Part of a small language model's weights.
Size: 13 layers, width 224, 4 heads of 64 (1 for keys and values), MLP 576 SwiGLU, vocabulary 5719, 9.48M parameters.
Architecture: rotary positions, no biases in attention or MLP.
MLP neurons of a small language model. Each row is named by its layer, matrix (gate and up: input weights) and neuron, and shows model dimensions 128-223. Each number is 50 + 12 x the weight over its row's rms, rounded and kept within 0 to 99. A neuron's up and down rows have the sign that makes its largest values positive.
After each neuron's rows, "fires after" lists the tokens most often just before its 100 highest values on Wikipedia text that the model never trained on.

L10.gate250:75 48 57 60 45 41 34 43 55 45 41 69 44 55 50 57 48 49 36 73 34 50 54 49 50 65 16 63 57 41 32 54 54 54 37 46 65 49 39 40 37 57 61 26 45 51 47 39 48 50 63 67 50 47 58 46 33 61 62 63 43 55 44 42 42 49 59 23 64 46 50 55 47 48 49 80 48 58 43 58 64 51 49 32 69 46 48 66 47 41 49 43 57 41 42 56
L10.up250:64 48 22 55 53 44 56 53 38 62 58 48 42 63 48 53 38 42 30 71 25 58 49 43 38 55 56 38 40 33 45 48 56 44 62 66 44 34 50 36 46 56 68 65 44 44 40 48 45 53 59 52 65 41 39 58 42 48 61 49 52 55 43 38 63 54 48 54 36 44 37 48 71 38 18 51 28 57 36 42 70 25 41 59 29 47 42 65 56 62 49 68 43 54 46 64
fires after: " ", ":", ",", "10"

L4.gate322:32 54 41 73 63 44 39 60 57 69 66 48 51 27 49 47 50 62 21 38 56 51 56 50 41 66 26 31 59 38 39 40 40 24 75 63 52 55 44 39 82 27 47 55 50 55 30 52 44 37 54 53 46 53 49 48 48 54 39 68 62 38 49 43 59 39 72 42 60 35 62 23 26 57 37 39 53 44 49 42 39 52 46 65 54 46 64 63 57 34 52 49 60 70 86 40
L4.up322:62 48 70 77 54 70 51 57 56 50 68 51 57 46 39 55 35 50 37 52 49 40 42 32 38 45 42 47 39 37 52 48 58 51 45 59 14 62 56 52 38 54 78 37 39 38 50 51 55 55 60 38 46 54 50 39 49 55 57 26 46 50 34 65 52 64 73 41 58 55 43 66 43 49 41 62 48 32 64 46 49 29 37 66 33 55 55 60 45 50 33 46 40 73 72 28
fires after: "P", " c", "op", " P", "p", " p"

L9.gate395:57 63 68 62 49 50 28 55 48 43 56 36 33 60 65 58 59 62 52 67 32 66 62 47 46 64 54 58 61 26 60 37 62 56 41 50 35 25 59 40 41 29 42 27 51 38 50 36 66 47 53 51 64 48 49 49 40 41 65 34 37 31 51 42 56 45 67 66 63 67 47 60 54 70 61 56 56 63 46 75 48 22 65 50 49 45 45 51 63 55 53 43 48 43 43 49
L9.up395:40 38 39 44 56 45 41 46 59 49 58 36 42 41 54 45 41 67 39 53 27 45 52 47 60 55 47 73 64 50 47 12 40 43 62 52 57 65 41 24 52 28 59 45 33 47 60 36 44 62 62 60 56 49 38 51 28 59 52 61 47 59 46 38 62 36 58 40 59 48 46 67 45 55 62 73 48 55 55 71 64 28 33 53 40 79 29 65 41 58 51 36 49 55 40 56
fires after: ",", " ", " (", "10"

L5.gate551:60 62 56 52 66 44 53 47 48 39 56 62 47 62 36 60 61 59 53 33 48 35 25 51 40 50 60 29 40 40 56 50 61 50 63 46 44 52 64 75 63 46 61 68 56 50 55 51 64 24 19 59 52 44 43 60 30 47 45 54 57 62 30 51 44 44 48 68 52 39 57 62 40 56 59 64 25 49 64 50 67 31 52 73 31 39 50 77 60 45 30 47 64 67 44 50
L5.up551:58 62 51 73 51 64 43 69 65 50 47 49 49 31 41 66 56 60 50 54 40 53 37 52 46 26 53 28 77 24 43 47 37 56 68 43 47 80 64 52 53 42 53 59 43 45 31 47 39 44 57 42 33 51 20 53 36 24 47 44 50 28 40 49 66 42 43 47 61 56 47 49 60 44 48 46 60 44 37 45 47 78 54 65 43 59 68 60 59 55 25 50 36 50 60 51
fires after: " f", " d", " v", " qu", "v"

L4.gate280:35 65 40 44 50 45 60 22 52 51 56 54 50 34 38 35 28 37 44 48 27 32 61 49 44 50 46 57 67 36 51 52 57 49 42 59 30 43 52 56 27 46 47 51 50 69 50 34 38 36 38 62 47 35 55 54 43 63 46 62 61 17 64 62 62 38 53 50 56 37 53 35 56 45 68 31 64 49 46 41 55 64 52 45 39 39 52 16 70 51 37 65 37 55 54 43
L4.up280:73 58 40 45 68 62 40 69 41 45 35 71 46 59 51 48 60 60 41 56 56 55 57 58 36 46 62 39 53 44 38 65 44 38 41 56 26 63 60 31 45 37 70 65 36 25 36 39 40 29 42 53 52 38 38 54 47 51 68 56 57 49 39 38 40 47 73 38 40 35 45 31 49 28 45 64 44 48 44 43 57 50 62 60 40 41 42 48 39 56 66 64 56 47 38 61
fires after: " |", " n", " rap", "ar", "n", "iment"

L2.gate57:51 35 52 65 74 54 55 19 41 49 49 51 43 49 59 52 52 69 38 78 48 46 41 46 46 60 58 49 65 29 45 48 52 70 63 66 57 33 39 56 30 49 42 67 38 70 42 41 54 44 58 50 63 36 39 52 57 66 68 60 66 33 54 50 60 56 36 28 49 42 58 64 56 34 61 62 55 53 57 48 41 36 48 48 36 50 20 59 45 39 54 38 56 60 48 60
L2.up57:50 64 59 57 42 64 31 70 66 39 53 54 41 50 49 60 55 52 46 51 53 63 38 74 40 54 64 39 60 43 39 65 47 74 58 38 40 20 35 57 44 66 45 49 39 71 28 42 19 52 51 26 43 41 53 51 55 78 35 39 63 62 61 55 31 42 34 47 27 44 47 41 47 64 38 55 58 57 57 36 52 52 46 55 42 66 25 55 63 45 53 36 46 31 52 71
fires after: "19", "18", "20"

L6.gate310:28 55 36 30 61 25 30 54 52 59 46 50 68 42 50 41 49 54 56 34 50 79 73 51 41 75 39 34 59 56 57 57 67 75 55 54 55 47 33 50 29 44 32 51 53 40 32 54 54 54 29 51 87 52 63 63 56 65 40 53 38 38 43 48 45 65 51 51 32 42 51 46 60 36 40 35 72 63 35 40 37 50 57 61 34 46 30 69 40 60 53 46 38 63 60 35
L6.up310:46 53 51 60 56 56 57 52 66 57 33 52 75 45 42 47 74 57 52 43 49 33 34 47 75 59 23 49 34 52 45 47 59 50 28 33 20 67 44 52 57 64 70 47 54 53 41 30 55 31 63 46 34 66 45 40 48 60 54 61 52 61 67 38 71 28 42 45 54 63 66 39 58 49 51 67 68 48 57 54 55 44 51 47 56 55 57 44 46 62 67 56 33 77 60 58
fires after: " |", "b", " Cl", "cl", "ph"

L4.gate166:51 51 24 76 50 37 40 53 63 47 67 60 51 57 50 54 34 67 59 30 48 52 43 70 73 48 45 50 52 47 52 46 47 52 56 58 45 30 72 34 40 64 68 50 44 59 61 65 35 45 58 40 46 63 50 52 50 51 41 70 35 74 52 49 62 54 47 36 47 47 50 23 29 70 60 47 59 50 56 58 44 42 39 50 57 59 36 38 48 69 59 53 33 49 55 36
L4.up166:45 45 46 58 64 66 45 45 63 61 51 50 73 45 60 16 44 70 46 44 63 41 70 67 52 43 62 52 27 56 53 44 66 46 53 47 35 46 62 50 36 60 63 47 67 47 39 46 48 56 62 25 50 38 64 47 69 67 44 63 50 36 59 40 69 42 27 33 63 57 61 62 47 35 68 52 54 52 50 43 35 51 32 68 63 48 52 34 29 48 50 67 44 76 48 45
fires after: " |", "N", "A", "O", "th", " F"

L4.gate422:44 61 29 64 61 61 50 55 41 55 51 52 47 32 67 78 49 58 58 53 44 51 45 31 74 51 65 41 42 22 61 47 54 71 62 37 67 46 44 53 38 44 41 24 62 50 42 49 63 44 57 50 42 42 47 40 50 70 57 46 57 78 60 60 61 37 45 43 58 36 47 45 66 53 45 39 37 64 53 45 56 46 44 71 39 80 49 55 67 42 41 32 45 61 58 63
L4.up422:44 25 31 34 53 47 49 49 62 56 58 42 55 36 55 55 66 76 59 48 40 27 60 42 78 54 61 28 41 42 34 57 45 50 34 64 33 45 42 91 45 47 50 25 54 52 52 46 57 39 51 43 44 38 55 48 48 33 65 32 40 41 45 60 34 38 54 54 68 45 14 75 60 35 48 59 31 42 24 54 53 51 59 37 54 72 70 48 53 46 41 48 42 51 36 63
fires after: " the", " tr", "The", " e", " The", " Ch"

L4.gate405:49 69 68 50 45 54 51 52 04 65 63 54 42 21 60 52 45 61 33 52 38 61 53 32 46 65 67 35 46 35 53 45 53 57 27 53 42 57 29 62 56 65 48 37 57 56 37 43 54 53 57 56 37 47 44 61 42 66 63 37 53 52 59 53 47 45 55 54 60 57 40 58 55 66 64 60 61 57 24 71 51 48 59 50 51 62 61 55 44 35 33 41 54 63 78 59
L4.up405:39 50 41 52 50 59 28 51 44 40 58 28 30 25 50 62 53 41 22 50 46 43 38 67 55 62 29 46 48 69 52 53 36 47 45 60 53 42 53 82 65 56 39 49 22 58 72 72 57 67 49 63 23 27 50 28 40 48 66 64 66 49 47 67 38 51 66 63 57 78 42 57 59 49 52 55 53 54 44 61 42 46 60 37 60 47 70 57 41 53 48 44 41 55 69 22
fires after: " Ch", " d", " ch", "-d", " P", " p"

L5.gate62:44 50 32 29 21 46 36 42 67 55 53 42 58 49 65 42 63 39 36 67 39 24 35 67 50 44 31 47 72 41 43 54 50 60 48 37 62 57 59 54 34 46 49 32 72 66 68 45 50 43 28 61 44 60 44 53 60 58 59 55 54 65 37 43 52 44 58 59 73 55 48 60 58 44 56 46 47 46 62 49 54 61 72 36 54 44 62 46 55 54 44 35 51 59 80 71
L5.up62:71 52 53 46 53 49 34 51 59 41 29 61 32 49 52 34 58 38 45 51 69 62 47 62 54 71 34 49 63 66 59 51 51 68 53 55 58 53 28 39 68 43 48 35 35 78 38 69 59 55 33 53 68 63 42 53 41 77 36 43 57 63 50 49 58 50 40 40 42 55 52 39 46 51 46 48 50 49 53 49 50 49 41 68 68 53 26 74 54 39 16 54 36 50 34 57
fires after: "h", " ", " Sh", "st", " St", " sh"

L6.gate322:63 52 46 47 66 49 61 37 67 43 45 51 52 54 56 57 50 42 41 74 46 24 27 54 38 47 49 45 45 43 54 57 59 62 36 46 48 46 33 47 40 37 49 40 43 61 52 47 59 62 37 26 59 55 63 21 54 47 67 51 49 65 58 32 40 47 64 56 50 53 56 44 48 69 39 57 57 48 52 73 32 47 45 52 46 38 48 54 49 51 61 45 27 58 51 57
L6.up322:35 19 58 58 69 42 45 45 62 35 63 49 62 58 73 55 65 56 71 49 41 68 55 38 46 52 46 66 59 59 44 40 60 30 51 34 35 57 69 55 34 59 37 63 66 40 51 78 56 61 58 56 61 50 20 48 55 39 51 72 49 42 59 67 43 49 67 55 74 47 69 49 48 47 47 61 51 34 35 48 49 31 18 51 42 43 62 51 49 45 55 50 32 50 55 51
fires after: " ", " M", " Mag", " in", "M"

L4.gate155:56 55 62 39 55 53 67 49 53 40 48 54 19 50 60 42 73 53 57 61 56 41 67 29 51 73 37 45 30 62 66 34 57 71 67 52 65 55 50 44 63 68 66 37 67 64 32 45 56 57 57 49 48 54 52 46 43 52 62 51 44 44 41 61 43 54 46 55 46 35 49 46 40 42 60 42 50 71 34 69 46 33 59 49 35 64 51 70 23 58 32 36 50 68 36 67
L4.up155:74 62 50 50 48 52 40 71 58 48 52 56 57 52 61 40 70 52 62 56 65 52 60 49 44 61 57 34 41 36 51 44 44 48 63 69 47 41 45 53 39 38 57 53 44 29 49 44 58 58 24 46 58 65 52 38 55 60 56 45 31 25 52 59 48 48 56 58 63 50 38 60 35 74 29 42 46 50 43 61 64 23 46 59 66 53 64 57 67 50 38 69 50 51 49 50
fires after: " the", " The", "The", " un", " over", " out"

L6.gate266:39 40 52 67 62 49 50 53 67 47 63 72 45 61 41 44 50 49 64 77 32 34 56 61 41 56 37 57 53 37 31 39 66 73 57 46 37 40 56 58 52 65 65 39 64 55 52 51 33 51 47 33 81 34 54 48 54 26 55 67 63 61 77 51 57 54 75 38 59 40 55 32 48 53 57 56 35 43 36 53 41 55 38 64 54 40 63 56 41 44 69 62 33 54 56 64
L6.up266:18 18 60 44 54 28 39 50 45 52 49 39 51 25 38 50 61 39 47 56 67 53 38 60 50 63 39 68 56 45 49 25 58 51 51 43 52 36 54 53 35 45 64 57 47 54 36 58 37 63 59 53 52 34 29 46 48 65 30 67 56 38 34 64 49 34 50 60 47 59 62 39 52 47 53 56 44 40 59 61 63 62 39 41 56 77 64 61 49 41 63 41 30 71 62 60
fires after: " M", "M", " m", " V"

L6.gate38:62 41 51 38 59 43 56 67 68 75 50 56 39 25 30 46 55 61 44 42 39 56 58 38 43 79 28 42 55 58 55 46 66 64 31 44 64 35 57 14 49 38 61 51 62 49 56 43 60 33 58 58 59 42 69 33 35 51 58 44 58 44 44 45 37 51 55 43 42 51 46 62 46 56 38 31 44 72 32 66 48 70 38 32 40 53 62 65 48 56 32 30 46 66 76 62
L6.up38:70 29 32 33 52 56 57 40 47 48 50 51 61 51 64 43 55 64 61 69 50 64 46 62 47 20 40 55 71 50 29 43 49 56 54 52 44 55 47 37 45 33 33 65 51 53 77 39 55 55 51 45 53 50 44 35 37 35 58 61 42 48 41 41 68 61 37 41 60 60 32 48 58 33 43 37 35 57 67 47 62 31 48 27 42 33 51 62 51 29 41 43 54 49 58 67
fires after: ",", "hab"

L6.gate111:54 42 50 68 63 55 43 19 50 63 50 54 41 44 57 59 47 65 64 36 46 52 53 43 58 62 69 40 44 52 28 56 59 23 36 44 18 61 53 46 41 50 69 36 73 53 44 40 59 46 49 66 63 57 35 49 49 50 46 45 20 73 68 50 73 34 59 49 50 47 65 33 63 77 34 44 56 44 51 26 44 48 53 54 43 70 64 54 58 33 65 51 45 58 52 28
L6.up111:49 46 42 62 62 63 58 35 51 41 45 49 56 46 46 50 43 44 49 41 38 59 63 53 56 50 32 52 64 55 49 46 60 51 65 57 42 48 64 26 63 50 57 63 34 36 49 53 66 45 52 62 60 62 30 44 42 49 51 30 61 45 31 47 37 72 73 50 68 62 62 62 40 52 35 59 50 50 42 47 25 64 46 45 49 50 62 47 55 46 51 64 27 62 50 53
fires after: " C", "′", ".C", " P", "0", " c"

L5.gate328:51 56 43 29 58 54 16 49 46 57 56 54 28 50 15 41 41 69 57 48 43 39 44 60 51 38 41 41 65 43 59 54 60 34 44 60 25 51 42 49 34 35 66 44 43 44 36 45 66 48 23 44 41 31 30 71 47 47 39 48 44 40 58 42 43 36 55 60 66 40 59 54 30 54 46 45 69 41 41 33 59 58 49 33 52 70 56 51 34 65 55 58 49 69 73 35
L5.up328:57 57 54 49 40 49 62 69 48 41 46 41 19 40 43 42 43 44 69 23 52 62 71 59 38 57 58 39 59 39 58 63 50 43 64 45 62 38 46 37 48 52 35 55 53 75 36 47 39 38 44 47 43 34 57 44 72 32 47 43 46 47 26 64 49 53 44 65 42 54 45 46 41 16 46 67 62 49 47 67 48 79 45 40 54 49 56 61 53 59 55 37 61 56 57 52
fires after: " D", "D", "d", "-d", "ed", "Ind"

L10.gate530:44 44 35 68 38 40 44 40 36 29 56 73 13 36 36 38 58 86 55 23 55 58 52 49 37 32 58 37 39 53 39 37 52 72 39 35 47 44 54 60 49 63 60 60 66 47 59 18 57 64 42 51 47 40 72 54 49 56 45 44 81 48 38 48 56 41 50 56 59 40 58 63 38 60 48 46 80 65 49 46 55 71 24 70 43 62 35 70 46 77 52 41 50 59 45 54
L10.up530:61 58 33 50 73 78 61 54 58 42 34 50 70 33 58 59 51 52 56 28 41 71 40 49 53 39 60 44 70 50 46 63 34 56 45 54 41 34 37 58 33 48 50 27 48 59 77 49 66 56 56 45 50 56 47 58 37 55 53 64 45 37 47 44 70 65 63 39 61 55 55 56 44 39 32 47 28 56 40 53 45 53 42 39 48 47 54 70 58 48 59 67 41 48 61 58
fires after: ",", " ."

L9.gate517:37 39 48 38 64 41 36 46 42 52 62 62 42 47 50 65 58 58 39 28 53 74 51 56 52 57 45 45 47 36 37 38 53 31 47 84 23 47 59 65 35 43 34 78 54 55 35 44 38 51 53 59 59 57 28 59 43 62 51 43 44 37 47 54 38 24 62 55 65 42 53 46 35 57 61 40 59 19 47 49 50 50 57 71 67 49 47 67 43 54 53 59 46 58 33 50
L9.up517:58 46 73 68 87 57 53 41 71 53 43 50 65 63 75 52 60 40 41 60 63 47 46 47 65 41 54 54 33 46 49 42 42 47 69 65 41 47 42 53 53 46 42 59 60 44 72 40 40 74 50 71 54 60 50 48 50 49 61 50 55 46 48 33 55 58 55 43 65 59 60 48 45 34 34 63 42 45 38 56 44 42 38 53 49 40 52 44 45 56 56 54 65 61 28 34
fires after: "|", " was", " C", " c", " ("

L6.gate198:63 56 43 51 31 41 47 66 53 32 60 61 35 56 46 49 55 54 42 61 60 48 63 42 55 57 20 31 61 59 51 48 29 53 64 57 44 42 47 46 42 61 44 42 51 64 47 43 48 43 30 49 58 50 75 49 37 55 45 49 49 53 48 18 47 36 52 44 27 39 26 33 47 37 46 41 55 37 58 53 42 61 61 48 45 38 40 62 36 68 57 34 67 51 47 44
L6.up198:34 49 42 42 32 68 50 38 57 82 50 54 69 51 27 49 49 54 43 29 34 24 35 50 51 50 70 58 27 57 64 54 67 56 70 54 45 51 80 43 63 52 44 39 45 55 37 50 41 33 54 44 44 55 63 66 52 53 56 65 36 42 47 56 70 48 42 44 48 46 78 57 46 37 60 35 59 65 42 60 59 27 76 77 62 46 45 56 41 58 42 58 31 62 21 38
fires after: " ", " |", "=="

L5.gate191:58 60 72 63 46 77 49 41 39 51 63 67 43 40 36 28 53 46 62 52 39 37 50 55 59 40 53 42 57 27 39 64 63 52 53 54 21 52 50 50 40 54 66 40 54 44 50 48 46 27 56 45 40 31 75 52 55 51 58 41 48 42 32 56 63 58 54 55 67 42 51 28 55 55 61 48 56 71 47 60 49 71 28 44 58 63 38 47 55 26 35 44 41 45 73 42
L5.up191:45 45 55 38 67 66 51 69 51 40 70 28 44 34 43 56 57 53 65 36 45 64 42 50 42 66 56 46 58 48 62 37 48 36 63 49 39 46 57 80 50 42 74 51 45 51 47 66 88 67 44 58 42 47 29 47 33 57 33 39 37 54 69 42 42 52 52 52 63 63 41 48 30 47 28 58 56 43 59 39 38 57 54 38 34 57 59 45 44 59 52 42 45 54 63 41
fires after: ",", " on", " im"

L4.gate563:61 50 32 51 55 62 42 59 39 35 27 53 54 45 60 62 41 44 47 46 48 39 57 50 70 64 43 34 68 35 50 61 67 73 56 43 53 51 47 42 65 47 67 30 55 52 50 51 69 43 71 43 83 67 50 71 43 55 59 24 50 50 35 41 37 50 40 64 51 48 59 57 47 68 52 60 56 33 57 37 42 57 56 56 52 36 50 52 67 37 52 27 20 56 76 65
L4.up563:33 39 42 38 39 62 60 52 84 60 35 44 48 64 67 22 59 54 47 34 59 61 31 67 59 49 47 57 55 33 59 57 34 41 27 31 67 65 17 29 43 35 60 37 50 54 45 43 54 43 52 59 59 49 38 65 56 83 36 45 41 54 34 40 64 54 32 21 55 66 63 64 30 43 55 50 57 47 71 48 57 61 56 41 56 83 54 46 47 41 50 30 49 73 40 49
fires after: " Sh", "st", "h", "w", "St", " h"

L5.gate466:44 49 51 34 63 40 53 58 47 65 62 56 45 63 56 51 54 61 48 49 42 58 50 53 74 66 50 62 64 27 55 48 35 50 65 52 31 70 47 41 41 44 65 54 44 74 51 42 45 69 71 80 60 56 61 50 55 78 48 47 60 70 72 58 50 62 59 54 59 60 77 41 71 50 58 60 60 53 27 35 53 54 67 48 38 42 59 70 34 58 58 64 46 27 56 50
L5.up466:65 56 56 51 43 41 28 49 53 65 39 53 41 49 66 51 41 36 51 64 43 27 47 38 58 58 29 27 49 33 27 38 61 46 31 67 57 64 38 44 33 41 62 49 42 39 46 39 53 41 37 48 59 52 64 51 27 46 41 61 50 52 54 24 51 41 41 35 61 43 51 49 52 48 57 60 36 40 45 44 58 70 60 42 37 40 39 34 41 28 56 40 51 22 38 60
fires after: " |", " ", "irmed"

L9.gate513:57 62 32 42 62 35 61 41 40 42 56 46 46 30 57 46 50 57 70 59 35 61 36 52 50 56 49 59 50 49 44 50 62 46 51 44 57 41 51 37 52 25 45 51 52 58 63 43 34 58 57 70 62 46 49 59 66 58 47 65 47 52 47 65 60 55 74 50 50 44 59 41 51 68 60 67 69 51 08 52 61 76 68 56 44 48 51 60 36 38 54 66 41 63 47 41
L9.up513:16 39 61 56 35 59 53 62 40 42 47 63 49 43 58 35 29 58 78 73 69 52 64 54 47 42 26 49 52 48 36 49 28 40 66 67 35 70 28 38 48 62 57 40 57 54 33 44 43 57 68 60 51 46 69 29 48 56 43 39 38 58 53 51 65 39 52 40 53 47 50 44 31 62 44 43 49 36 66 73 56 53 41 57 58 52 59 45 45 49 63 28 50 56 55 27
fires after: " |", "|", "-", " |\n\n", " ", " Goals"

L6.gate80:73 75 63 39 62 05 54 63 60 50 46 66 50 43 34 60 33 38 40 42 52 47 61 32 49 58 48 32 58 40 49 58 47 44 68 53 57 63 65 42 41 47 57 70 48 36 50 32 50 48 45 57 40 72 54 45 46 44 52 43 61 61 46 47 50 47 67 40 55 39 53 30 40 54 71 62 45 58 46 17 23 65 59 41 55 40 54 50 57 50 58 37 55 32 42 54
L6.up80:46 57 47 43 35 45 62 35 43 70 56 34 34 52 51 60 55 61 57 49 44 21 44 43 64 36 56 40 61 42 51 42 43 67 50 43 18 56 47 25 54 57 61 69 54 64 52 60 56 43 48 47 58 49 52 66 52 54 47 46 48 68 58 60 59 43 23 46 54 38 52 65 51 49 53 45 48 63 31 46 76 61 52 63 21 54 28 56 16 60 37 60 64 37 40 47
fires after: " |", " ", " aff", " hold", " rece", " expl"

L5.gate194:55 23 47 60 54 70 58 58 54 54 47 81 57 38 13 64 59 63 49 58 54 34 37 53 41 29 55 30 50 49 39 33 48 52 47 47 20 37 43 41 34 56 53 66 66 42 51 35 59 56 49 45 76 63 61 63 39 57 36 45 24 35 54 45 39 25 70 60 51 34 56 40 64 60 53 68 59 31 59 58 70 45 49 60 34 54 73 46 67 58 60 56 50 73 33 53
L5.up194:30 45 68 33 52 47 35 60 45 34 38 53 50 49 46 47 55 32 67 51 57 70 60 69 56 56 55 53 52 57 49 69 56 56 48 62 59 41 61 34 45 48 43 48 32 35 64 41 38 49 68 32 27 74 56 53 40 56 43 58 69 66 60 50 58 63 43 45 61 51 60 55 51 55 23 60 30 48 73 29 47 60 36 39 64 62 71 47 68 72 50 37 25 49 45 62
fires after: " V", " F", " M", " L", " br", " Brig"

L10.gate160:61 51 68 56 78 64 30 50 47 53 54 60 57 36 54 83 52 38 51 49 38 64 63 35 28 53 48 48 62 19 43 55 46 54 32 81 48 53 42 44 47 50 47 55 49 61 53 55 56 61 47 60 49 52 34 55 37 56 46 56 48 27 27 44 53 46 59 46 64 49 52 57 41 59 61 56 40 54 39 50 58 20 63 46 69 42 82 73 65 30 35 54 37 31 55 28
L10.up160:36 53 47 52 75 33 49 32 64 56 24 55 47 35 70 59 36 73 75 46 52 44 49 41 59 26 46 62 38 46 40 55 43 57 54 59 65 43 71 62 28 77 57 53 53 56 62 57 50 46 48 51 66 57 42 44 62 47 60 53 42 39 33 33 36 29 53 38 48 72 54 35 44 68 43 66 45 44 70 47 63 49 63 46 50 52 57 51 46 40 41 52 57 55 50 72
fires after: " C", " c", " Off", "C", " |\n"

L5.gate275:51 41 48 50 48 48 42 69 47 44 53 47 49 33 45 44 48 48 23 33 39 48 56 62 55 49 48 33 68 35 38 64 50 63 28 45 50 56 56 49 43 47 40 21 43 51 33 37 43 61 60 44 49 46 47 48 42 63 61 44 44 43 59 51 40 52 56 57 45 51 55 52 64 46 63 40 37 59 47 64 33 72 52 40 38 58 62 65 80 53 37 30 42 58 27 43
L5.up275:37 62 72 50 47 43 61 59 20 46 65 48 48 18 50 51 44 67 45 60 34 31 79 48 50 56 30 44 49 54 38 38 48 45 50 54 28 51 52 62 57 54 73 46 72 59 45 49 63 52 30 51 34 51 67 45 45 65 69 54 49 61 19 39 63 62 54 50 43 38 45 55 55 65 56 42 52 63 45 56 57 48 31 49 43 85 44 41 40 59 67 63 66 57 76 41
fires after: " d", " D", "-d", ",", "D"

L5.gate122:52 82 62 55 53 67 41 62 48 56 62 33 60 36 44 66 49 46 47 67 35 60 67 43 33 30 49 38 73 50 25 38 50 57 41 56 37 45 51 64 46 37 55 47 51 72 17 56 60 41 50 41 38 50 36 49 68 67 55 58 76 48 60 47 66 39 54 50 56 42 53 65 48 42 32 50 60 41 55 41 47 82 54 54 52 61 54 59 51 66 69 52 59 52 53 49
L5.up122:53 57 46 74 21 58 40 43 36 49 30 49 42 52 50 47 60 73 37 57 70 50 65 54 55 55 23 51 54 49 60 44 62 59 47 64 60 56 63 38 48 57 38 38 51 47 32 16 42 36 53 47 44 49 41 48 27 32 60 27 53 58 29 52 43 63 15 59 49 71 45 34 58 41 54 46 61 47 36 72 49 48 29 58 65 48 55 38 55 45 32 36 60 53 69 44
fires after: " D", "-d", " d", "up", "D"

L10.gate238:47 34 50 35 65 76 54 50 35 49 59 43 56 32 69 59 58 50 55 37 31 46 68 22 61 42 52 38 67 47 38 46 50 37 61 54 54 56 49 49 56 65 53 73 46 42 37 62 46 46 41 45 54 51 51 68 51 38 26 47 43 41 52 45 47 54 44 28 48 22 62 53 41 52 66 33 61 46 48 39 53 52 60 35 69 50 76 45 46 44 47 61 31 34 52 24
L10.up238:39 38 49 35 83 53 70 57 55 63 37 50 52 41 53 47 53 47 43 49 42 46 56 59 85 42 38 45 50 43 47 38 45 49 58 43 43 44 31 52 53 74 47 46 38 44 33 76 43 51 55 41 50 45 40 56 37 56 43 58 37 42 47 58 48 34 61 52 59 56 39 36 47 31 38 47 62 39 39 42 63 75 64 41 62 37 32 30 55 55 51 59 47 26 50 54
fires after: " ", " stream", " C", " c", ":"

L5.gate495:52 25 65 59 54 65 61 37 33 42 58 60 52 57 21 61 72 25 45 52 41 48 36 52 36 51 54 33 57 48 51 42 46 33 46 64 40 49 62 70 30 41 59 25 54 49 41 47 68 44 67 44 37 65 50 45 60 50 37 37 50 26 48 31 51 50 71 69 33 54 52 24 55 40 67 53 65 46 69 41 50 55 50 53 40 36 40 42 47 43 55 46 23 34 47 61
L5.up495:71 37 62 49 58 42 50 42 51 29 55 74 37 41 45 67 65 52 52 59 73 46 58 54 50 51 67 54 42 28 72 70 66 46 41 32 36 45 80 38 55 68 52 50 46 23 52 41 28 65 50 57 55 43 51 39 40 54 39 54 58 85 64 52 38 46 55 41 51 60 67 64 60 51 55 32 35 67 72 64 43 28 65 44 61 45 56 49 38 40 53 56 57 53 61 43
fires after: " |", " Mar", ";", "V", ",", "ar"

L5.gate469:55 52 56 60 46 61 56 28 55 40 53 45 75 57 71 44 67 50 59 70 51 66 80 45 68 83 36 58 53 44 64 50 63 71 42 48 51 53 39 34 33 44 67 41 46 38 56 38 28 25 36 45 51 36 51 38 33 46 58 58 41 44 43 62 38 44 62 29 43 51 44 76 60 57 62 40 39 71 65 58 58 64 41 53 50 65 42 59 58 40 40 51 54 69 58 46
L5.up469:44 42 33 54 37 50 47 62 51 27 65 41 57 38 47 27 58 89 59 51 62 55 44 36 72 41 54 53 45 86 50 43 51 46 62 64 41 53 18 64 57 68 54 13 56 50 43 65 70 51 46 46 69 52 37 55 50 51 55 48 53 40 42 74 72 40 50 46 33 36 49 45 57 38 50 40 35 43 30 36 52 44 36 51 45 68 73 26 53 54 59 40 44 53 53 38
fires after: "y", "ty", " hor", "i"